Weights of a small transformer language model.
Architecture: RMSNorm before each block, rotary positions, no biases in attention or MLP, untied embeddings, normalized queries and keys.
Training: a variant of Muon for these matrices, 1125M tokens, 8584 steps.
MLP neurons of a small language model. Each row is named by its layer, matrix (gate and up: input weights) and neuron, and shows model dimensions 384-511. Each number is 200 + 30 x the weight over its row's rms, rounded and kept within 0 to 999. A neuron's up and down rows have the sign that makes its largest values positive.
After each neuron's rows, "fires in" lists the words (lower case) most often at its 100 highest values on Wikipedia text that the model never trained on. A number after a token or word is its count.

L5.gate1880,214,218,167,200,229,214,195,150,223,185,146,191,166,211,203,209,210,193,181,206,205,262,200,202,181,187,237,214,157,252,203,293,200,218,167,215,194,186,218,193,218,227,198,189,215,202,195,262,211,213,186,224,200,199,208,129,210,174,211,173,212,213,209,214,154,206,216,232,241,165,254,187,260,210,204,229,171,196,154,187,223,184,181,236,172,211,185,146,178,163,218,200,180,211,196,217,224,196,146,209,199,210,204,199,185,206,207,196,176,195,188,194,138,174,212,168,210,211,168,214,196,191,176,199,195,171,249,171
L5.up1880,236,194,160,251,142,221,132,162,170,133,186,201,203,215,141,191,243,214,215,184,135,183,233,173,219,211,182,205,229,200,212,236,176,194,233,204,237,155,263,225,230,236,133,207,148,232,188,243,193,205,179,208,258,159,203,205,193,199,198,193,213,202,201,170,185,219,213,233,192,182,192,147,119,182,209,196,216,238,163,218,228,241,189,206,186,151,196,195,194,168,169,203,206,188,205,199,245,198,224,170,190,232,199,233,273,187,265,181,217,184,180,233,194,152,160,182,182,211,188,223,160,197,203,179,199,230,208,173
fires in: "also" 15, "not" 13, "was" 8, "were" 8, "only" 5, "often" 4

L5.gate228,202,197,210,176,190,184,199,206,164,221,191,180,232,213,199,212,204,194,188,240,192,196,218,207,198,240,175,210,245,161,257,178,209,238,229,186,177,232,202,234,187,218,209,201,165,167,245,218,202,228,246,246,194,246,187,219,193,194,193,195,237,122,156,197,211,235,242,225,194,185,206,245,224,203,196,210,211,220,144,232,200,181,208,160,164,262,220,195,173,237,245,250,188,166,154,157,258,202,189,185,195,184,169,213,245,183,224,217,231,179,208,233,183,158,281,209,170,182,232,198,217,183,208,170,186,186,215,195
L5.up228,222,246,196,223,199,176,276,217,217,167,222,186,213,133,237,157,206,242,187,211,160,153,151,210,212,222,224,195,206,173,196,161,189,143,175,215,128,204,200,230,158,209,184,251,170,247,192,217,198,174,197,253,255,226,174,167,242,220,161,174,244,220,213,176,178,189,222,200,183,193,248,256,182,228,150,222,196,207,192,193,232,184,162,187,243,196,172,212,124,254,119,213,225,219,256,154,217,208,166,211,177,204,161,235,179,120,163,186,217,207,163,184,249,215,224,222,235,226,235,165,227,158,168,227,181,212,190,138
fires in: "the" 46, "born" 13, "as" 6

L5.gate30,178,183,157,226,259,188,196,228,208,220,237,150,245,280,237,224,200,221,223,259,184,207,249,250,173,174,220,200,206,222,219,171,188,209,206,236,169,213,208,147,160,161,176,177,154,208,189,203,226,180,227,212,220,168,233,184,184,194,201,214,212,214,170,240,181,213,211,204,182,218,215,214,197,262,174,213,210,217,217,196,182,236,210,254,197,222,216,220,178,162,205,154,260,203,239,155,242,185,167,194,218,154,140,251,244,160,221,185,181,204,206,220,205,185,195,141,190,177,212,166,196,213,232,227,187,222,204,193
L5.up30,214,176,243,215,235,217,195,173,248,180,249,201,208,213,140,180,226,192,234,179,206,145,216,130,248,151,188,162,222,144,171,219,237,187,201,205,214,207,226,253,233,123,193,165,152,238,196,193,194,183,167,169,231,199,259,262,150,236,182,224,159,151,198,172,239,267,204,208,195,205,190,213,266,131,211,205,172,195,222,226,193,222,192,215,217,203,212,218,189,238,234,206,247,225,163,228,204,165,255,165,177,201,194,200,241,230,248,210,246,236,149,207,198,242,182,197,203,192,205,188,229,194,246,172,238,214,250,191
fires in: "his" 42, "s" 5, "her" 4

L5.gate2186,239,240,162,218,160,200,153,235,163,198,255,186,190,158,196,209,163,182,230,188,197,168,190,205,193,243,213,216,122,251,200,226,240,197,215,221,194,160,157,199,176,193,183,230,212,221,194,249,202,217,221,175,136,223,205,201,216,201,243,203,180,273,221,230,162,227,173,173,188,175,149,170,178,208,192,255,170,228,162,225,194,206,190,146,251,191,199,230,213,187,289,200,220,179,176,161,198,226,206,183,169,250,186,214,244,203,224,197,210,178,169,264,213,246,196,186,207,185,227,235,182,225,230,215,194,161,212,262
L5.up2186,179,167,217,252,196,198,162,204,228,184,257,227,176,112,164,228,182,196,213,194,154,145,265,157,205,162,185,200,198,200,142,223,163,202,177,192,261,218,171,204,191,196,191,225,208,223,204,200,203,229,211,196,194,217,208,238,178,216,213,223,223,198,223,262,190,201,223,217,198,241,184,223,173,198,187,265,173,194,237,195,194,221,184,216,193,154,244,173,181,166,156,171,210,205,225,212,190,236,189,182,178,244,195,164,240,180,181,187,188,224,229,244,237,182,241,162,239,179,212,175,214,201,262,218,241,139,176,168
fires in: "to" 27, "with" 14, "on" 7, "informed" 4

L5.gate2180,182,220,215,200,133,205,217,219,199,191,178,239,189,183,218,162,184,208,249,169,179,235,170,261,190,162,205,187,174,189,173,195,182,148,174,177,145,185,209,215,238,220,240,194,211,179,216,175,164,197,190,202,183,164,223,155,251,208,136,180,214,190,203,230,168,203,221,160,240,187,231,227,205,176,194,165,207,178,192,187,165,181,182,206,180,216,200,219,148,171,193,240,211,211,159,172,195,200,192,156,243,252,223,175,227,197,214,206,180,256,255,182,168,188,234,194,216,186,261,207,180,242,206,224,184,197,215,121
L5.up2180,177,234,159,218,217,149,256,228,216,186,146,151,234,201,236,196,237,226,181,197,160,196,210,229,210,159,216,202,263,233,198,210,183,194,194,140,258,195,205,137,178,186,218,258,271,141,251,205,139,198,198,212,228,188,236,217,174,206,188,141,256,209,187,220,212,174,185,198,205,187,245,236,197,231,140,233,190,195,193,238,227,177,239,188,167,194,159,193,184,219,220,193,192,209,247,206,185,206,210,156,219,213,180,196,236,182,222,171,213,170,161,209,227,253,212,169,212,222,209,182,168,219,174,168,272,182,169,205
fires in: "was" 53, "be" 15, "were" 10, "is" 7

L5.gate1067,207,182,164,189,171,155,177,183,248,198,250,218,208,187,189,223,199,237,199,193,198,215,191,247,221,234,217,184,212,210,206,218,243,265,179,186,272,221,188,175,214,218,221,229,197,180,208,230,194,244,180,223,218,242,217,230,173,252,191,195,203,218,264,152,214,155,173,205,179,218,188,229,217,235,168,178,242,213,160,149,173,178,176,154,137,180,217,171,186,189,174,141,201,212,203,147,171,221,229,151,217,181,257,204,171,164,177,192,209,200,184,253,221,154,225,258,176,179,207,154,235,193,166,244,217,229,241,202
L5.up1067,239,218,205,212,216,248,166,225,238,141,225,224,162,164,182,215,180,263,159,190,223,199,193,215,162,215,172,193,242,269,127,188,260,187,196,225,182,150,215,244,252,175,238,185,230,209,204,193,146,132,215,162,173,214,129,186,187,175,181,213,170,182,200,189,147,192,221,225,205,216,150,194,173,207,192,229,237,210,240,187,223,209,182,203,235,169,189,231,193,189,220,204,179,148,228,159,173,154,236,260,230,174,232,154,153,170,174,177,205,164,214,160,199,195,181,217,211,220,162,157,190,237,188,157,189,135,233,185
fires in: "the" 53, "by" 16, "of" 5

L5.gate1608,163,237,259,210,200,221,203,166,235,201,245,137,204,221,214,200,229,242,213,191,213,284,192,176,186,244,159,214,193,201,150,194,208,218,189,183,243,176,215,209,185,164,211,207,189,191,246,210,229,150,238,190,102,184,185,163,208,244,229,163,171,213,237,221,201,177,223,190,151,201,226,165,253,259,175,230,167,255,226,160,207,188,189,194,182,189,111,218,172,197,190,226,193,247,186,223,178,225,184,256,180,156,192,186,146,157,178,213,180,157,183,189,184,213,202,203,188,215,198,192,179,255,211,199,159,223,219,175
L5.up1608,191,183,212,225,182,259,180,201,187,207,177,198,202,209,211,206,161,187,210,213,231,213,208,201,206,189,205,203,187,166,204,152,174,206,208,218,162,208,218,210,192,209,206,209,217,210,166,202,166,206,256,126,237,169,208,180,123,175,217,290,206,219,176,205,178,207,213,252,202,188,209,155,220,219,226,142,170,194,195,187,258,217,192,175,192,305,196,190,195,206,199,136,214,212,179,184,291,215,271,156,202,195,224,264,129,271,197,194,207,217,211,185,211,186,174,242,151,190,179,153,197,222,215,222,241,178,236,223
fires in: "her" 39, "album" 19, "band" 9, "him" 6, "song" 4

L5.gate1765,214,209,230,159,217,192,257,190,215,149,247,190,196,218,204,223,184,227,202,205,139,194,187,181,148,229,204,203,166,200,170,242,183,207,134,188,200,170,208,185,223,185,196,194,209,184,233,238,234,158,162,212,195,172,203,161,135,215,226,208,180,209,185,175,186,147,188,140,149,253,228,203,228,231,205,237,154,222,168,207,179,241,244,184,229,248,211,154,201,191,195,245,245,153,138,235,194,237,244,261,201,179,200,250,218,196,209,236,180,166,243,237,249,223,195,230,190,168,203,214,250,169,187,181,277,156,157,198
L5.up1765,205,150,228,172,216,207,195,203,199,214,207,212,202,212,226,163,180,183,204,185,157,223,210,233,199,183,136,214,182,226,176,176,196,187,188,168,218,217,232,226,205,219,207,180,207,242,210,172,150,203,119,205,229,208,180,192,185,221,258,231,179,250,216,176,179,163,235,148,180,244,200,169,141,190,268,151,184,206,213,176,210,223,191,224,227,184,194,193,189,252,164,249,211,219,187,199,191,170,237,200,287,218,215,237,199,274,155,202,196,199,200,233,178,233,199,195,235,225,187,216,171,194,218,192,220,151,174,221
fires in: "the" 22, "s" 13, "a" 7, "his" 5, "whose" 4, "led" 4

L5.gate2007,204,173,119,212,206,143,234,180,207,192,229,248,185,200,156,248,206,229,213,195,228,175,166,193,159,154,185,191,227,227,181,245,195,191,151,176,187,210,185,170,143,175,192,167,201,187,179,213,145,212,265,204,169,177,224,211,181,252,188,233,165,192,183,182,208,172,229,148,248,213,192,216,217,185,246,216,210,132,238,182,213,233,155,220,220,129,170,216,146,210,192,171,218,196,241,198,198,231,198,207,168,220,162,228,224,216,196,177,213,181,247,199,241,221,225,206,177,201,242,238,208,220,148,177,179,199,154,147
L5.up2007,163,181,243,259,206,196,207,233,156,217,230,185,196,198,237,180,204,177,249,223,206,155,167,174,144,186,198,190,188,189,201,252,222,151,216,227,207,209,207,232,164,244,148,184,218,204,173,177,154,230,247,202,222,213,162,255,206,206,236,199,173,230,206,164,209,229,231,186,160,205,181,184,189,152,164,242,183,174,227,181,218,227,129,181,189,215,138,256,182,200,197,226,169,227,243,180,157,222,199,192,187,269,160,224,157,228,241,162,191,192,209,193,219,183,217,173,258,220,223,177,224,210,252,179,194,192,262,148
fires in: "a" 37, "long" 6, "an" 6, "year" 4, "of" 4, "short" 4

L5.gate1833,206,134,154,255,223,236,250,223,188,182,216,161,213,157,176,203,235,200,210,260,197,143,200,163,223,190,232,229,187,169,187,172,185,219,193,200,225,187,150,183,180,227,209,195,218,194,233,214,189,159,217,191,173,161,214,206,198,182,224,212,220,188,194,174,225,160,212,201,172,228,219,202,189,233,228,165,209,271,185,187,174,186,212,201,196,205,208,181,155,199,202,182,238,259,223,247,206,151,166,250,167,186,157,242,258,147,168,297,184,234,136,187,176,221,255,129,197,218,187,180,225,180,132,209,156,205,227,243
L5.up1833,253,192,183,217,210,158,189,146,213,157,211,176,186,152,248,211,197,233,201,195,201,213,221,172,154,169,220,209,176,213,154,226,241,187,228,197,162,159,202,167,217,215,149,187,187,168,234,201,217,224,206,270,147,212,164,263,167,253,174,190,212,198,198,157,219,238,237,187,171,256,145,189,172,201,162,198,234,143,210,190,220,202,220,133,156,185,164,182,178,198,213,220,207,206,233,177,210,213,181,175,197,156,186,190,206,173,144,207,194,201,159,148,283,243,204,184,202,118,201,236,212,242,153,199,175,186,233,202
fires in: "of" 16, "which" 13, "all" 13, "where" 8, "various" 7, "what" 5

L5.gate1770,160,260,170,205,172,212,177,230,204,150,183,160,148,169,240,172,171,173,198,208,176,246,180,153,234,207,197,197,222,166,248,182,224,159,137,172,175,172,243,175,179,223,178,141,195,184,171,178,210,205,186,245,147,148,176,170,215,202,170,144,270,211,194,190,203,237,151,215,209,235,206,171,242,227,215,234,212,220,216,248,142,228,197,176,254,185,223,189,215,197,233,203,217,176,181,178,177,225,192,277,214,217,189,206,223,191,218,223,184,240,214,228,201,191,225,190,225,179,204,228,226,234,189,199,200,211,156,193
L5.up1770,187,146,194,203,196,242,211,195,202,205,154,179,201,231,185,179,175,165,192,172,196,213,240,209,236,198,245,223,205,238,141,305,188,181,148,190,176,207,224,150,211,208,247,156,187,215,183,214,209,190,194,240,222,185,183,239,158,187,202,230,199,152,176,202,208,162,173,238,242,240,212,140,238,211,183,212,183,186,188,199,159,163,221,178,207,195,230,178,196,234,216,266,158,210,209,201,173,222,205,227,195,194,217,258,190,251,192,200,184,209,226,206,200,218,243,238,207,188,167,215,216,166,225,253,227,211,166,233
fires in: "s" 40, "the" 11, "has" 7, "its" 6, "to" 4

L5.gate1176,160,217,237,203,211,227,205,229,205,215,230,161,179,203,224,162,169,195,193,230,237,214,236,174,195,196,201,193,229,177,175,233,203,242,190,237,195,198,160,180,150,199,178,237,262,252,176,185,218,187,211,210,237,200,180,279,166,207,227,219,232,162,188,244,140,151,200,201,172,221,257,186,209,216,193,201,162,134,224,215,209,212,126,231,191,205,249,203,254,185,179,185,166,247,197,175,153,161,225,222,180,206,197,211,198,220,203,166,147,142,196,210,279,216,211,232,174,238,239,230,230,207,262,226,222,214,165,193
L5.up1176,186,243,182,183,239,228,196,195,184,180,253,180,248,237,238,179,229,174,162,129,177,217,205,191,228,169,220,227,226,222,199,255,224,234,131,214,175,171,207,191,205,192,213,187,229,246,149,191,147,181,217,152,260,159,185,228,215,195,233,181,228,133,195,165,187,169,210,205,238,187,239,196,198,232,164,260,176,208,225,210,194,168,147,197,186,141,181,211,197,242,204,162,200,209,207,165,169,203,161,228,260,264,209,242,184,201,243,245,181,193,197,246,215,188,212,204,206,236,193,194,254,226,162,160,219,215,255,143
fires in: "the" 45, "number" 7